Weights of a small GPT-style language model, trained from scratch on English Wikipedia.
Size: 9 layers, MLP 2304 SiLU, 46.5M parameters.
Architecture: LayerNorm before each block, biases.
MLP neurons of a small language model. Each row is named by its layer, matrix (down: output weights) and neuron, and shows model dimensions 496-559. Each number is 128 + 32 x the weight over its row's rms, rounded and kept within 0 to 255.
A block is one neuron, or neurons of one layer that tend to fire together. After each block is what it responds to, as a language model described it from the Wikipedia text at the highest values.

L3.down86 [123 117 118 134 122 153  95 117 103  59 155 112 153 138 143 143  94 128 114 133 134 187 155 107 136 164  75  95 125 155 148  89  88 169 170 117 104 110 149 116 120 139 155 149 115  62 202 170 115 175 111 109 182 129 115 151 196 138 128 132  95 173 129 108]
L3.down1168 [ 86 123 154 123 137 143 149 108 148 139 157 118 120 157 124 152  81 129 141 135 131 110 153 190 179  92 171  56  79 108 178 168 124  63  82 117 130 127 149 106 116 103 115  83 193  85 124 130 117 105  94 101 146 143 133 129 107  50 131 102 153 175 115 116]
L3.down1370 [107 110 138 128 111 103 103 113 137 151 115 145 150 127 159  55 137 125 174 146 171 124 124 153 105 128 136  96 104 139 120 134 161 162 124 115 123 115 129 190 121 162 107 137 117 117 104 163 170 102 102 152 107  92 146 183 165 157  97 109 149  99 182 122]
L3.down1455 [129  94 184 139  72 105 185 130 141 175 115 144  28 138  77 141 113 105 107 133 119 140 162 137 181 129 135  88 129  91 183 142 173 142 127  61 172  91 173  78 135 152 117 105 127 131 160 155 115 138 131 136  86 132 120 133 124 114  77 102 151 145 128 109]
L3.down1511 [ 82 131 160 142 111 145 154 125 107 122  90 150 132 108  37 175 151 126 169 149 124 156  87 154 121 149  87 121  69 198 166 119 114 106 181 176  86 141 147  87  93 159 153  85 124 101 118 115 143 146 115 103 147 108 124 191 138 146  43 189 129  87 136 130]
L3.down1875 [ 78  73 141  94 131 175 135 101 137 116 149 153 129  91 189 147 129 132 106 131 164 103 120 139 128  94 175 147 104 124 161 164 171  91 145 131  82 155 101 148  94 170 109  73 184 137 139 134 148 131 126 115 119 101 121 126 114 129 174  72 111 107 180 100]
L3.down1957 [111  88 168 157 114  53 163 113 161 106  58 116 113 185 127  82  90 121 129 118 182 169 140 112 138  85 133  91 114 130 117 126 131 121 103 112  97  76 116  75 128 144 147 175 110 110 160 139 140 121 126 175 116  96  71 124  49 115 112 135 123  75 140 157]
L3.down2225 [107 119 143 147  93  95 150  97 100 134 149 100 116 146 140 117 142 156 104 106 148 166 129 157 167  92 122  78 134  99 108  59 100 136 142  95 103  57 155 132 155 149 121 158 166 129 173 118  63 167 122 120 138 165 117 157  99 139 131 139 132 141  93  35]
Description: The first digit of a four-digit year, or the space before it, right after in, since, between or the, e.g. in 1981, since 2026.

L3.down236 [127  45 100 126 116 141  77 161  78 139 139 171 141  78 149 129 158 136 129 155  41 125 132  46 112 121 177 121 131 118 125 159 113 151 105 190 140 124  70 192 148 201 115 104 122  96 163 103  60 151 150 120 167 148 117 138 149 124 195 125  80  76 124 160]
L3.down811 [107 114 158 138 164 156  45  95 122 165 113  98 124 132 103 125 148  54 102  80 157 168 125 134 102 165 130 157 102 144  94 140 115  97 160 141 108 145  94  93  95  72 150 127 162 132  60 118 118 122 187 136 145 163  99 152 139 151  96  83 123 137 132 150]
L3.down917 [163 149 184 163 156 210 126 116 126 197 103 149  66 128 112 117 138 173 129  98 149 196 131 127  91  64 165  87  96 139 137 115 147 182 132  90 138 103 152 155  90 134 103 148 163 163 159 160 133 106 112 137 138 126 163 107  99 117 114 122 118 128  96 175]
L3.down971 [105 127 153 167  76 157 110  99 111  55 122 162  74 107 142 117 136 138 170 142 138  98 100 122  85 115  94  53  91  80  92 105 123 203  94 131 116 135 158 140 117 136 156 129 103  79 109 139 133 146 184 160 163 124 119 135 115 136 182 155  90  67 148 112]
L3.down1674 [138 186 106  96  69  55 154 120 130 155 145 116  97 108 139  90 184 131 149 113  93 120 136 174 126  98 138 100 149 114  82  54 148 154 129 134 126 142  42 167  88 148 140 117 123 148 154  98  96 148  78 152 127 121  81 203 105 124 164 126 104 135  94  65]
L3.down1749 [ 94 140 136 146  64 167 116 138 102 122 138  33 103  73 136 107 141 105 100 127 129  82  86 128 145 126 182 100  74 132 100 118  99 170 111 147  93 109  80 157 148 143 105 137 151 120 196 160 137 131 144 141  77  63  99 163 135 107 165 105  95 177 145  83]
L3.down2014 [ 86 105 140 106 156 123 100 116 126 182 115  91 118  54 120 150 158  58 140  81 137 156 126 122 116  99  98 133 131 117 121 115 129 172 123  86 114  78 193 124 138 111  99  89 179 122 102 132  95 136 116 136 108  94 105 129  91 119 147 163 120 172 137 187]
L3.down2262 [ 58  98 162 161 118 168 207 116  91 187 133  99 115  76 180 176 107 131  97 131 143 142  94 152  57 122 181 129 119 130 115 123 123 128 148 133  80 148 118 109 153  83 139 133 202 107 113  96 115  99 110 115 120 160 165 106 117 133 105 227  97 171 115  89]
Description: Fires on "the" after partitive "one of", "many of", "all of", "among", as in "one of the most successful", "many of the unemployed".

L2.down1911 [103 102 139 107 181 125 175 165 134  51 122 138 132  88 149 143 145 113  76 119 153 127 134  99  81 142 137 151 124 160  76 107 129 126 124 162 157 134  76 123  77 147 149 123 106  68 154 123 151 161 115 130 164 124  91 168 105 107 131 138  78 139 158 158]
Description: Ordinals, superlatives and words like only or one of after "was the", "became the", "is", as in first, fourth, worst, only, earliest.

L4.down738 [148 115 113 111 131  83 117 135 133 124 155 188 149 178  85 158 170 140 148  98 163 116 132 154 125 168 105 149 107 158 104 139 132  98 154 122 213  71 135  75  91 112 121 144 118 129 117 127 173  78  94 131 152 107 163 123 142 105 105  96 133 139 124 108]
L4.down969 [124 105 123  86 130  98 150 110 143 149 129 131 125 174 110 117 136 131 142 103 194 114 110 129 139 130 107  78  96 128 140 143 105  92 142 126  87 145 127 179 111 163 158  94 135 137 174 114  86 112 144 139 111 142 142 160 198 146 102  47 131 126 121 127]
L4.down1278 [ 75 112 158 120 164 134 173 146  77 119 136 146 162 128 138 113 164 107  93  98 125  81 127 119 144 117 125 234 125 110 159 139 151  76 133  79 181  97 127 107 151 163  87  88 127  73 179 147 145 166 145 162 144 139 149 151  52  90 138  84 126 163 140 123]
L4.down1950 [135 101  72  75 123 166 140 159 124 165 132 111 162  59 173 135 107 102 149 132 128 134 156 101 173  73 106 115 160 167 136 102  85 128 135 108 144 141 108 186 119 151 159  89 135 214 113 143 114  74 185 132  89 131 152 103 161 117 153 135 153 117 123 144]
L4.down2219 [171 194 198 112 138  85 115 193 110 117  91 150 101 133  95 157 145 192 124 166 122 125 164 207 128  88 198 151 163  78 119 110  81  83 110 130 130 152 183 125  89 137 147  86 146 132  47 155 115 110 124 163 124 209 168 109 136 114 111 137 113 126 150 156]
L4.down2222 [106 146 114 148 169 166 134  92 124 133 161 104 146 212 172 116 128 129 115 112  76  87 147 179 124 143 136 136 159  61 167 127 141 130 116  69 155 121 150 142 175 134 154 132  90 141 137 141 121 129 140  93 191  91 100 139 106 103  46 157  65 165 128 161]
L4.down2248 [ 67 108 166 170  88 141 148 115 187 170  66 124 129 152 138  90 137 122 107 111  54 106 108 151 138 120  91 119 117  84 126 191 124  81 162  94 186 147  91  74 188 175 156 122 106 125 129 155 175 137 116 156 141  83 106 200  95 101 210 137 141 141 135  57]
L4.down2265 [114 114 128 169 167 111 138 136 136 126 169 112 128 151 168 102 106 135 107 114 100 114 133  87 117 130 110 121 150 125 132 169 132 140 136  89 156  87 144 118 180 150 123 121  99  67 147 106 128  80 139 147 195 102 193 195  69 152  95 131 124  87 110 129]
Description: Digits, spaces and month names inside the second or closing date of a date range or list, e.g. birth–death dates "– 29 March 1847", "(1957–2011)", "from 2004 to 2010".

L2.down1613 [150  92 129 106 147 161  98 139 143 131 139 100 127 123  43 135 187 114  89 171  80 126 103 125 163 105 114 127 147 177 142 169 141 183 137 117 133  79 135 133 139 112 104  91  84 100 122 132 173 145  35 163 140 146 111 134 100  86 113 124 104 118  66 150]
Description: Digits and separators partway through multi-digit numbers, mostly years in dates (e.g. the 0 in 2001, the 1 in 1974), also scores, times, number sequences and ISBNs.